Weights of a small GPT-style language model, trained from scratch on English Wikipedia.
Training: a variant of Muon for these matrices, 5274 steps.
MLP neurons of a small language model. Each row is named by its layer, matrix (down: output weights) and neuron, and shows model dimensions 208-303. Each number is 200 + 30 x the weight over its row's rms, rounded and kept within 0 to 999. A neuron's up and down rows have the sign that makes its largest values positive.
A block is one neuron, or neurons of one layer that tend to fire together. After each block is what it responds to, as a language model described it from the Wikipedia text at the highest values.

L8.down216,243,169,180,165,234,174,188,255,186,260,169,219,187,165,206,245,194,218,250,185,239,154,187,230,201,212,159,217,204,188,177,174,176,224,227,197,191,196,201,226,213,139,270,200,227,202,207,233,180,268,216,177,203,162,211,225,225,193,186,199,199,211,231,237,190,203,232,173,214,190,170,182,221,204,146,183,234,175,215,218,186,168,177,180,233,169,150,205,241,195,172,216,222,201,203,279
L8.down362,233,179,240,189,166,197,188,216,228,161,212,184,211,167,216,153,222,265,206,188,233,195,182,187,214,204,135,166,187,223,203,253,179,212,187,193,185,188,190,214,213,161,158,193,181,187,175,211,219,228,211,254,189,213,191,240,243,151,179,207,257,243,163,223,266,196,158,198,233,199,185,177,163,207,168,219,192,170,183,202,159,257,199,217,220,194,237,179,173,257,158,245,219,187,212,212
L8.down447,191,176,123,166,193,204,226,261,184,206,216,178,216,231,167,179,188,233,174,199,219,220,196,217,180,161,211,163,226,143,218,188,212,196,208,174,174,234,174,161,217,172,180,187,196,150,209,197,174,193,235,180,205,213,187,188,212,261,153,168,191,239,212,124,203,248,195,242,194,170,199,219,250,206,209,154,193,261,187,175,233,186,165,187,204,224,209,227,215,248,170,191,175,181,182,206
L8.down530,170,179,192,197,221,143,212,212,239,240,219,145,199,210,209,157,229,205,196,175,152,223,199,160,223,215,213,169,198,189,179,248,222,197,120,190,231,113,185,224,218,213,182,212,243,275,214,158,187,179,174,213,167,173,202,244,192,212,219,184,186,223,200,206,240,180,186,168,244,231,264,191,154,175,201,196,207,180,219,191,193,202,171,155,181,180,221,241,201,169,246,186,213,190,203,235
Creative-work type before title

L2.down17,185,231,185,205,177,234,156,209,150,193,190,224,214,163,217,151,220,236,214,190,180,160,214,202,168,225,175,253,174,187,180,231,198,212,191,249,146,164,155,133,174,202,221,209,238,210,216,254,160,203,191,239,207,166,152,198,165,197,225,216,258,182,241,215,173,243,242,219,242,164,245,228,234,251,203,200,192,225,184,137,234,192,191,143,178,233,164,215,229,226,191,168,180,208,204,233
L2.down38,191,191,232,133,136,189,225,189,168,240,169,202,227,236,186,155,261,208,203,177,237,174,234,158,185,212,190,114,236,178,216,181,224,158,174,228,184,220,226,225,234,182,214,164,219,214,222,194,200,251,266,212,253,196,221,192,151,202,210,236,204,209,196,228,160,184,170,209,177,193,213,210,160,191,181,209,202,158,243,175,178,179,216,199,231,196,183,207,239,219,189,204,201,234,183,248
L2.down129,186,209,228,224,181,203,161,170,203,202,208,159,222,221,237,140,237,175,220,171,236,179,177,210,166,202,193,188,231,181,195,211,239,216,222,178,212,194,229,191,202,198,167,193,171,144,192,216,141,253,192,170,187,207,189,250,208,134,173,178,205,223,174,186,183,141,191,212,202,213,242,210,208,189,215,214,209,234,221,179,204,219,190,225,145,235,213,223,235,222,234,197,176,150,175,282
L2.down173,181,238,177,207,197,191,212,212,187,197,146,217,215,196,241,184,261,221,246,184,258,168,242,207,143,217,189,222,210,178,205,152,210,214,242,131,194,192,262,167,180,228,243,247,214,179,199,229,189,154,269,220,198,167,244,270,222,285,251,176,202,218,241,268,153,213,219,175,182,221,226,208,222,226,159,184,178,170,190,233,201,254,183,208,223,242,199,199,178,180,176,222,217,156,170,193
L2.down198,149,194,144,201,208,214,203,212,210,240,257,205,208,171,190,194,182,190,167,189,205,162,217,220,184,260,195,221,184,195,163,218,232,200,201,214,227,254,167,211,237,190,245,173,255,192,230,186,197,224,241,250,189,207,186,210,144,227,160,155,213,164,208,219,162,139,181,193,183,193,176,185,154,154,180,200,178,169,250,168,251,229,214,198,209,232,154,249,241,194,209,207,174,185,226,250
L2.down241,189,228,159,239,223,196,218,153,192,201,192,250,161,184,220,192,205,231,216,153,171,149,190,165,171,204,239,205,209,178,207,168,192,234,175,196,149,190,177,196,224,197,215,197,195,220,203,261,216,177,187,173,228,182,180,174,187,217,199,179,173,227,219,158,211,190,232,252,251,220,169,221,184,164,222,175,206,179,150,159,167,179,187,261,205,285,168,153,223,191,146,169,178,205,244,224
L2.down277,211,198,233,185,203,221,195,242,181,144,236,159,263,233,189,238,230,212,250,161,171,240,171,218,185,237,266,234,234,199,159,181,146,192,147,209,159,180,172,188,176,227,177,180,226,218,200,183,166,186,252,181,185,174,159,231,210,223,133,193,186,215,157,255,167,173,189,144,200,259,194,189,230,191,194,242,174,221,210,201,204,224,213,195,198,251,177,194,192,201,203,136,185,265,232,216
L2.down290,182,185,214,202,266,180,220,178,244,162,145,169,137,173,158,148,184,160,155,214,208,225,177,160,185,177,158,206,218,198,177,193,237,190,182,214,181,231,221,232,219,163,229,195,182,171,189,162,177,230,254,188,165,243,233,210,131,194,136,190,172,215,234,231,197,131,226,188,218,202,216,160,222,160,152,166,273,257,204,241,186,187,211,139,187,268,199,187,181,165,214,155,200,179,243,233
L2.down347,183,205,219,217,162,181,200,236,255,207,198,198,162,177,206,162,206,183,166,196,198,202,221,213,205,217,177,213,131,250,223,174,199,189,204,174,245,222,169,183,185,169,210,233,150,221,243,211,230,211,191,243,238,257,201,171,230,187,154,206,236,201,179,255,169,188,194,145,161,239,187,152,204,196,237,233,168,180,168,200,226,237,183,189,200,224,173,221,198,190,217,179,206,207,195,137
L2.down376,193,208,158,241,171,132,188,185,224,236,180,209,133,178,207,225,232,203,117,197,148,155,204,235,222,196,229,170,237,229,238,195,145,185,203,223,158,203,172,225,226,208,181,177,196,214,220,193,273,170,199,196,231,207,151,236,168,193,220,213,208,178,243,227,196,170,147,182,197,208,202,190,222,201,136,168,191,173,222,199,162,200,117,163,206,195,232,234,209,205,210,180,217,225,231,202
L2.down404,196,227,206,195,171,120,200,285,231,206,225,162,193,172,212,130,185,186,243,226,177,239,201,186,205,206,217,161,242,242,155,204,213,179,219,208,194,187,186,216,140,135,222,150,174,147,187,200,189,199,220,177,133,166,238,208,170,186,152,236,222,204,227,266,182,164,169,225,220,230,199,189,210,217,178,189,186,228,211,170,152,190,193,184,164,200,216,186,223,216,257,271,197,233,202,188
L2.down469,210,186,196,160,153,222,168,182,192,217,151,187,193,213,247,142,180,182,215,206,223,177,215,243,217,251,198,189,202,179,219,253,193,233,188,210,179,188,199,231,158,187,192,169,210,177,223,208,205,195,221,214,179,201,167,248,221,219,216,221,157,169,163,181,194,195,228,198,195,214,164,211,178,195,177,219,149,218,183,156,180,205,154,228,173,146,276,187,175,201,180,208,195,187,248,177
L2.down493,219,193,204,162,151,223,201,205,202,227,170,246,183,260,221,224,215,196,239,186,153,182,228,162,233,243,242,226,188,214,193,226,215,223,209,246,162,208,222,209,146,202,179,220,175,224,194,160,166,244,245,186,160,177,185,193,203,180,240,207,245,224,156,195,274,180,159,243,246,206,193,200,224,197,154,222,159,198,183,201,215,230,194,197,182,185,132,143,178,140,156,170,174,163,199,200
L2.down497,138,236,157,224,244,199,243,179,294,122,152,166,188,225,185,166,237,189,165,237,181,161,180,262,141,202,188,214,196,190,222,184,162,177,230,206,235,209,179,195,185,208,213,226,214,198,228,204,229,124,173,150,210,198,196,179,190,178,197,219,193,190,225,153,193,200,166,249,244,202,229,225,209,188,184,157,208,191,236,226,210,257,220,216,237,170,244,201,234,265,194,151,185,156,213,247
L2.down550,196,210,255,206,183,254,180,193,164,193,143,195,176,180,254,207,241,220,196,199,229,183,231,247,237,223,179,206,221,156,219,213,168,196,197,224,154,220,173,200,192,126,179,242,195,147,224,166,188,155,170,214,210,228,191,209,212,209,193,224,249,175,228,246,201,215,184,177,202,230,243,159,212,213,231,167,129,210,216,214,202,158,189,230,228,222,215,202,173,179,241,182,188,131,248,184
L2.down551,151,173,191,205,189,161,252,218,243,243,163,192,162,167,156,252,222,183,233,268,223,190,206,204,199,198,269,175,197,198,187,255,173,253,214,212,204,193,160,252,200,212,186,153,232,210,179,202,221,169,246,227,253,217,182,185,209,159,184,197,239,194,215,204,232,214,191,224,222,151,225,184,227,188,197,198,226,209,180,199,254,218,210,234,228,156,183,174,211,185,222,228,181,218,127,225
United in place names

L8.down112,189,229,184,207,202,178,248,202,208,240,235,165,174,237,189,195,194,174,220,150,183,164,203,244,202,187,254,217,178,246,177,165,218,182,203,207,180,188,190,143,211,182,174,267,208,133,261,196,189,221,226,251,210,218,189,149,167,172,200,202,161,168,192,197,174,230,238,191,271,193,186,193,167,243,223,225,162,170,119,183,170,256,175,205,244,197,187,196,178,254,191,196,224,207,240,198
L8.down326,195,174,241,167,263,144,227,209,198,223,235,208,218,194,150,134,171,220,205,201,209,167,245,213,225,156,221,190,177,207,226,213,205,158,152,193,225,183,198,215,202,201,164,260,208,193,154,175,187,213,129,135,158,153,167,230,156,175,229,215,215,222,213,193,186,208,159,196,222,197,205,202,190,224,183,212,237,156,154,165,239,204,204,217,197,237,133,221,238,198,186,232,198,200,156,154
L8.down397,247,216,142,171,196,180,233,211,204,249,179,226,194,182,213,170,211,201,253,199,201,140,211,244,201,205,199,222,220,279,197,176,234,159,211,215,202,185,211,158,185,200,208,291,211,231,177,199,204,171,243,188,194,229,171,198,168,254,220,191,192,175,225,191,253,170,229,236,254,120,177,214,177,234,221,276,191,192,217,210,158,194,173,191,201,198,219,215,177,191,152,236,176,179,229,179
L8.down409,210,206,170,164,182,205,181,191,245,183,187,222,204,199,232,219,217,223,229,164,260,192,227,236,225,209,233,211,169,215,111,191,196,161,218,214,144,214,169,174,239,238,208,230,226,244,202,215,218,121,174,142,166,193,280,163,218,153,212,228,162,257,209,168,206,183,206,135,210,262,222,270,203,211,163,161,183,201,201,151,240,170,203,166,205,257,218,204,194,206,205,177,235,191,180,210
Personal name interior

L11.down45,235,231,175,218,180,228,225,133,209,259,206,176,191,259,157,194,213,202,215,208,207,209,213,225,201,202,188,220,151,251,233,150,177,244,205,214,192,187,225,163,186,209,194,210,188,211,226,185,144,226,193,229,238,215,194,198,193,212,204,220,201,158,235,154,207,178,222,197,221,154,152,175,232,211,221,201,197,189,169,198,213,195,168,195,180,205,220,235,209,141,174,186,173,209,156,149
Given names in listings

L2.down112,194,231,175,230,248,196,292,172,218,216,203,174,169,175,178,155,200,183,179,218,222,159,180,209,230,212,156,220,192,195,177,143,246,214,181,199,214,191,144,220,170,126,204,218,173,214,186,197,261,229,181,197,253,196,225,172,159,176,202,166,194,206,236,195,212,196,207,208,180,217,217,181,200,248,232,165,265,211,198,174,224,260,265,198,209,133,211,187,172,185,185,215,185,133,177,239
L2.down179,202,209,237,206,191,188,187,183,216,266,181,182,191,213,191,201,223,196,158,186,214,160,277,206,185,198,215,261,145,185,181,222,209,175,161,191,162,230,201,185,200,130,188,208,199,188,213,270,203,239,221,233,144,189,206,194,183,185,198,230,187,198,217,187,178,185,219,150,151,241,214,198,171,210,184,198,171,173,147,154,229,200,190,191,193,171,201,208,230,208,212,194,170,187,161,172
L2.down229,238,216,144,156,193,220,200,268,181,245,278,201,214,209,227,214,219,180,214,196,224,212,201,221,168,171,241,212,257,187,187,197,198,201,191,204,182,212,211,181,212,200,218,191,262,209,185,178,217,191,176,216,113,186,211,221,163,251,163,227,146,203,214,216,181,201,140,194,187,175,196,145,221,199,205,224,170,198,208,169,175,188,171,228,246,162,240,221,170,139,225,172,201,202,160,231
L2.down232,211,193,187,233,174,174,231,157,236,200,209,194,233,215,197,176,228,219,187,198,272,201,170,190,162,202,204,230,211,187,228,217,228,195,150,164,204,145,162,206,196,176,185,152,225,161,211,180,192,218,229,207,170,229,253,188,245,247,160,163,181,210,226,180,188,168,204,234,195,156,235,137,199,173,197,240,214,173,187,209,229,135,232,163,200,231,142,236,228,230,229,194,230,201,190,200
L2.down261,233,246,234,224,228,175,196,256,185,204,176,215,197,194,264,122,173,204,185,154,179,172,234,234,235,184,232,225,206,205,209,273,202,146,208,243,193,147,216,147,184,186,219,198,209,209,227,184,248,194,217,236,199,228,170,175,211,150,242,190,234,205,239,211,267,194,201,153,205,222,206,139,208,211,251,230,184,149,171,203,186,193,221,229,249,219,208,203,189,215,190,159,198,152,217,198
L2.down291,196,196,159,178,222,174,191,228,173,190,184,168,193,180,248,231,251,216,166,188,159,175,187,219,237,178,211,207,183,214,212,200,175,275,212,193,167,220,201,197,249,232,180,199,192,201,223,260,206,251,164,224,202,154,222,228,178,200,192,266,185,221,221,196,212,219,194,184,263,222,188,159,170,179,144,203,177,227,174,178,185,203,179,168,205,207,207,180,134,197,151,204,186,186,169,189
L2.down295,218,153,190,250,196,170,179,224,221,210,195,251,192,180,163,182,208,222,151,285,226,187,206,176,175,195,210,190,173,188,192,172,235,222,200,185,146,241,208,214,236,265,220,171,290,208,227,195,165,203,220,236,199,186,251,199,206,201,248,190,221,258,225,182,196,234,188,205,191,176,163,155,215,167,212,143,165,184,226,165,231,218,161,229,183,185,233,234,159,238,217,190,196,186,217,174
L2.down304,167,197,179,199,178,170,168,201,170,233,175,211,238,213,189,248,193,232,196,200,200,203,180,181,207,177,202,174,189,201,241,266,196,219,197,228,175,182,236,176,200,165,220,180,209,213,214,205,225,203,161,213,205,196,190,213,191,136,240,193,196,166,203,200,216,234,198,194,247,206,186,244,143,222,151,193,175,183,203,210,233,204,155,224,190,152,129,223,171,213,212,209,181,201,232,240
L2.down366,197,244,247,209,209,160,209,224,167,189,239,233,244,179,219,201,198,176,156,186,239,216,226,197,163,276,231,192,166,155,185,185,178,261,245,230,227,196,153,169,186,267,177,194,184,157,191,213,193,205,191,181,178,191,154,260,219,165,202,196,199,177,217,180,200,177,217,184,241,186,256,194,145,202,199,215,154,182,219,240,206,179,205,181,189,172,206,161,172,197,190,176,218,181,225,240
L2.down412,200,182,164,167,177,208,142,179,219,172,201,164,203,240,208,186,153,188,201,158,245,159,210,209,179,205,208,211,243,197,188,131,191,173,196,213,226,155,244,230,264,153,186,186,219,164,178,197,246,222,230,211,156,218,162,223,207,263,214,218,181,190,141,210,189,149,161,181,195,155,245,203,209,248,211,158,196,204,213,192,212,127,159,165,180,199,204,217,192,195,203,200,247,196,188,178
L2.down456,198,225,250,184,275,215,187,238,200,239,174,235,195,219,189,222,165,161,245,177,192,192,181,232,175,152,224,226,163,245,170,187,200,226,152,196,172,162,214,179,236,187,184,243,228,210,216,209,187,203,186,193,218,202,243,221,175,164,240,211,172,209,144,208,221,167,225,218,193,178,217,207,165,208,217,195,204,224,207,198,177,180,165,218,210,246,183,243,137,279,160,240,180,234,147,236
L2.down510,160,213,183,176,194,150,164,216,196,194,198,125,215,166,181,248,197,208,204,159,266,230,180,214,202,184,183,210,225,180,216,198,164,206,216,216,188,151,208,214,196,199,170,162,238,186,197,220,240,225,200,220,142,185,184,206,207,186,170,236,155,211,207,169,222,179,152,221,186,181,198,164,236,216,220,200,184,168,205,179,199,176,168,168,222,166,184,227,187,217,214,198,235,196,168,228
L2.down520,229,305,127,143,201,159,211,166,264,199,195,221,266,155,174,187,192,217,181,175,278,208,193,157,191,172,185,210,202,220,174,218,209,216,260,199,192,257,210,206,181,207,193,198,195,236,245,212,230,238,246,206,200,160,168,238,195,175,186,214,192,171,181,201,221,199,182,231,193,177,204,183,164,195,198,224,174,173,182,232,175,198,237,196,240,240,164,178,184,175,216,218,161,140,173,173
L2.down543,136,220,191,198,221,248,200,227,191,238,185,222,205,140,197,222,156,240,195,189,222,199,202,206,227,244,166,224,206,209,211,204,134,182,212,187,129,192,172,206,203,208,288,206,197,217,193,197,204,244,178,256,246,214,163,205,212,176,118,213,170,159,218,188,142,174,211,197,258,184,205,132,212,173,240,263,215,186,174,181,206,178,155,220,205,182,261,162,182,157,232,129,177,189,216,215
L2.down564,256,193,194,246,217,207,211,209,167,144,171,233,243,226,234,218,244,228,170,189,153,202,210,232,159,168,218,201,169,163,159,196,290,169,259,185,222,237,178,137,212,187,188,215,170,208,203,235,177,254,241,119,205,195,218,200,175,180,178,216,221,165,140,169,246,173,236,249,216,163,235,224,225,217,214,234,188,208,188,199,190,204,173,214,176,189,216,185,207,181,231,212,216,151,171,188
L2.down611,194,195,186,195,187,163,210,237,172,196,154,188,211,224,198,213,223,220,184,206,228,188,252,225,141,141,172,176,205,186,203,192,213,221,153,216,194,205,256,175,199,170,166,187,166,166,198,177,195,252,221,167,226,163,191,197,128,181,220,176,196,192,234,220,240,261,242,189,202,211,162,170,252,194,207,194,222,202,209,186,195,220,193,179,207,175,172,190,192,227,235,163,177,145,149,229
Opening quotes and work nouns

L8.down77,213,188,196,157,226,196,205,188,249,182,184,203,211,209,170,183,143,176,151,199,210,178,167,243,190,225,195,241,200,216,197,173,188,163,227,160,179,141,226,220,175,216,195,187,205,172,223,268,237,212,256,206,224,142,183,228,177,193,230,175,185,227,205,173,161,169,231,183,189,201,247,207,179,221,210,238,228,142,191,182,164,244,244,189,150,188,201,200,165,203,139,192,178,157,204,205
L8.down79,189,178,237,247,216,217,209,200,192,176,162,189,181,241,202,247,235,174,171,210,215,161,151,168,147,177,191,237,162,220,182,242,163,217,225,223,178,204,210,192,206,203,203,210,209,238,210,181,228,208,172,268,139,162,173,199,178,182,218,174,244,236,191,227,198,169,187,185,246,251,230,196,250,164,186,240,178,173,225,246,180,192,129,218,204,197,195,255,206,191,186,161,203,157,168,177
L8.down185,237,233,234,202,154,216,177,175,201,174,192,248,282,233,198,248,237,201,217,227,230,198,245,190,177,229,190,208,160,232,191,176,136,206,174,161,190,192,197,197,225,188,181,190,194,210,181,256,215,178,164,199,204,221,148,221,211,214,191,91,210,244,176,184,222,161,232,249,210,219,244,169,221,221,217,164,214,225,193,189,206,205,205,187,217,201,221,178,220,163,178,202,211,195,184,191
L8.down414,197,199,196,140,156,158,255,191,221,193,264,215,238,191,200,235,183,206,220,202,213,185,184,200,210,208,207,166,166,244,186,135,214,244,173,210,173,212,189,147,196,204,225,199,208,221,227,224,205,213,226,233,197,190,183,208,232,197,220,103,200,142,176,118,210,172,217,209,221,206,189,190,225,212,186,173,241,142,248,178,120,203,191,201,153,166,176,262,183,198,201,242,188,197,197,193
Field-of-study connector

L11.down317,177,188,188,213,169,280,188,184,180,242,146,240,151,192,172,222,263,222,218,205,164,223,208,183,209,209,212,211,217,230,180,172,176,182,168,169,181,205,181,195,179,193,195,180,202,192,209,274,254,225,198,186,178,169,236,200,208,160,202,193,144,213,230,188,212,220,197,275,209,213,228,178,195,196,162,197,144,209,212,178,181,226,181,199,215,195,203,205,210,239,164,190,197,245,220,224
United / place-name first words

L2.down31,180,183,196,208,193,121,284,249,203,215,183,198,171,174,233,185,178,182,225,195,216,166,153,178,173,170,203,228,257,205,212,137,217,172,226,210,211,182,195,184,152,206,195,154,242,256,177,158,201,187,243,155,203,194,178,215,201,184,198,225,157,186,219,206,226,200,268,282,248,218,185,184,185,255,220,204,235,218,193,184,202,172,210,228,210,201,206,202,119,234,170,174,210,182,198,178
L2.down37,198,234,204,187,149,236,227,203,256,217,172,242,167,216,220,121,220,162,264,141,192,144,228,183,158,223,229,223,230,240,210,224,168,217,209,231,178,202,183,164,197,240,177,207,226,194,243,229,188,212,211,199,209,180,215,165,221,199,237,184,213,157,199,219,190,239,210,231,232,133,201,215,247,220,151,197,172,238,180,167,188,222,211,203,186,186,201,217,178,166,162,175,236,172,230,247
L2.down48,240,251,241,213,229,188,168,238,162,190,206,169,207,217,168,199,207,179,241,204,171,119,202,167,224,182,214,181,255,184,240,113,166,225,171,186,210,200,200,237,193,191,207,213,196,274,164,204,197,174,250,185,258,200,194,210,216,172,226,186,207,195,211,251,193,203,218,158,192,260,215,186,147,240,176,193,207,220,166,261,181,155,219,153,235,194,170,196,192,189,212,212,215,190,206,166
L2.down90,195,192,221,194,219,257,202,216,198,225,197,160,178,241,171,173,169,235,192,175,239,235,202,215,227,205,190,267,217,241,227,159,179,270,182,239,202,173,196,203,226,144,153,188,140,217,212,192,156,185,219,212,164,194,234,227,148,154,202,222,198,124,228,162,217,205,215,214,170,167,163,210,219,266,197,179,204,198,190,223,198,195,227,212,215,196,257,212,194,170,182,213,191,204,229,240
L2.down134,217,165,152,163,226,197,199,193,147,193,149,171,232,219,167,156,184,251,226,190,229,180,251,205,195,194,239,251,161,237,229,188,144,217,215,197,171,181,285,228,153,174,209,189,237,242,186,181,144,216,229,158,200,185,208,206,277,197,188,164,169,163,224,169,162,189,239,233,181,202,222,243,186,214,227,174,130,217,188,217,209,228,126,181,251,126,238,221,178,188,197,208,239,166,190,216
L2.down203,209,189,203,159,197,266,230,224,197,267,171,225,238,210,203,192,232,164,187,192,169,155,190,215,167,192,243,172,202,274,174,175,227,176,139,214,169,221,180,198,218,201,193,256,227,168,206,212,199,232,192,199,179,187,205,221,183,206,175,210,232,193,268,240,252,226,213,218,242,189,183,192,176,174,187,208,193,186,196,219,240,220,160,189,239,200,231,220,225,251,223,199,183,189,288,229
L2.down348,174,176,222,260,164,191,182,190,205,191,215,173,197,208,163,165,210,173,183,213,248,209,215,167,180,207,259,154,198,171,207,231,234,174,193,202,210,184,148,229,222,204,199,179,225,150,202,153,181,214,266,179,194,211,220,187,199,277,196,188,216,229,237,203,172,197,214,197,192,200,221,230,226,146,194,175,160,130,199,106,226,227,245,173,168,162,226,262,199,248,249,228,215,198,228,176
L2.down349,245,201,197,176,152,204,212,170,211,253,164,227,180,233,197,168,228,211,206,200,214,179,179,238,236,185,251,273,181,275,199,237,208,197,218,208,182,156,284,179,212,163,193,253,192,188,196,221,226,176,175,178,156,247,264,199,230,215,196,226,196,207,224,195,191,194,132,276,186,194,192,227,209,178,198,202,188,207,152,172,245,154,246,181,205,142,264,208,213,169,151,200,191,170,240,201
L2.down357,230,190,190,191,199,164,156,217,229,231,194,185,194,189,229,175,169,195,210,205,255,182,208,223,184,184,215,235,222,269,222,158,247,185,186,222,193,236,186,224,169,211,163,206,228,163,243,230,204,145,230,158,183,235,126,190,248,209,217,203,125,205,238,221,189,167,185,212,157,179,208,204,188,216,202,212,174,205,169,230,187,130,145,196,233,162,243,174,214,177,179,219,243,189,216,175
L2.down495,240,197,227,193,181,202,250,236,249,183,221,225,200,245,219,195,169,191,222,224,245,207,182,216,206,175,276,222,187,158,189,219,222,201,216,233,221,185,220,182,157,181,163,216,164,212,211,213,218,132,213,232,157,216,225,150,176,184,173,216,241,153,163,188,169,202,256,214,212,189,198,167,255,172,202,229,165,152,215,198,238,159,213,191,207,160,207,206,185,202,240,201,212,192,209,197
L2.down514,232,197,195,201,209,211,237,199,220,207,220,210,143,271,178,134,147,159,178,246,269,155,145,234,215,200,200,172,194,205,174,226,223,203,207,271,144,188,236,186,176,233,198,194,195,211,220,187,137,226,163,163,204,189,205,173,178,179,188,206,177,217,213,126,187,200,172,175,228,222,225,167,194,211,231,191,197,177,182,171,190,214,181,153,231,158,242,235,236,207,142,159,173,223,278,229
L2.down539,202,155,207,186,201,190,201,192,181,226,161,177,152,232,200,159,216,158,255,155,218,223,205,207,180,162,150,208,185,249,200,173,190,237,178,200,170,189,262,177,223,187,202,204,234,195,162,196,235,196,238,166,207,142,256,192,165,172,222,217,199,207,258,181,233,165,147,208,193,212,215,184,217,225,244,249,213,205,215,259,218,177,241,207,175,196,211,209,180,208,200,167,186,225,202,240
L2.down559,223,221,272,240,225,237,209,188,170,200,168,168,222,223,178,247,189,197,202,235,218,179,185,190,230,178,206,188,189,205,209,163,168,212,199,224,174,234,187,226,204,160,198,180,206,163,215,204,215,244,128,155,188,227,227,142,194,215,206,229,225,160,247,141,172,200,181,176,216,202,197,174,197,183,233,263,228,180,207,126,183,206,216,181,195,202,206,198,190,152,220,218,137,230,283,204
L2.down568,205,207,211,200,253,211,193,252,211,188,210,230,172,199,208,176,179,191,216,212,163,168,172,200,221,152,243,138,178,210,213,133,177,201,195,223,215,212,172,199,157,195,204,238,206,199,185,230,184,161,213,169,189,200,171,216,186,219,205,178,207,217,188,169,183,198,170,235,155,171,223,170,169,231,139,228,208,171,171,186,165,196,218,161,198,180,240,213,201,224,191,205,213,168,185,208
L2.down570,153,193,210,236,191,251,226,162,136,239,190,165,180,239,174,209,211,200,150,219,208,152,218,204,203,177,186,181,176,169,199,209,232,193,244,203,166,181,219,237,226,196,251,248,204,188,228,183,230,227,222,227,208,185,238,158,252,172,186,191,180,248,193,175,152,193,229,223,228,188,181,217,227,203,140,199,175,187,203,186,192,192,209,166,196,275,188,217,201,205,228,151,197,132,243,272
L2.down595,191,127,191,209,244,202,261,234,253,184,210,238,211,231,204,212,203,216,216,171,261,184,230,174,207,209,202,194,295,137,263,177,174,176,247,188,190,210,193,184,160,179,190,202,192,226,180,190,176,156,234,228,205,206,172,221,166,224,225,209,199,183,226,185,151,170,166,233,214,200,201,260,181,230,183,186,175,205,180,163,192,170,143,183,202,195,149,216,234,169,208,165,251,191,206,180
First names, word starts

L11.down271,207,182,188,203,253,238,181,251,183,173,146,193,229,236,234,185,170,251,241,235,147,203,262,219,196,195,210,284,166,201,186,209,187,214,182,142,223,222,179,184,222,218,169,220,184,200,174,177,197,144,193,161,156,187,221,243,165,170,219,258,191,195,219,235,193,168,171,200,165,206,231,234,214,151,204,184,229,162,198,233,160,188,205,208,203,150,187,191,173,166,196,205,253,207,192,230
Opening quotation marks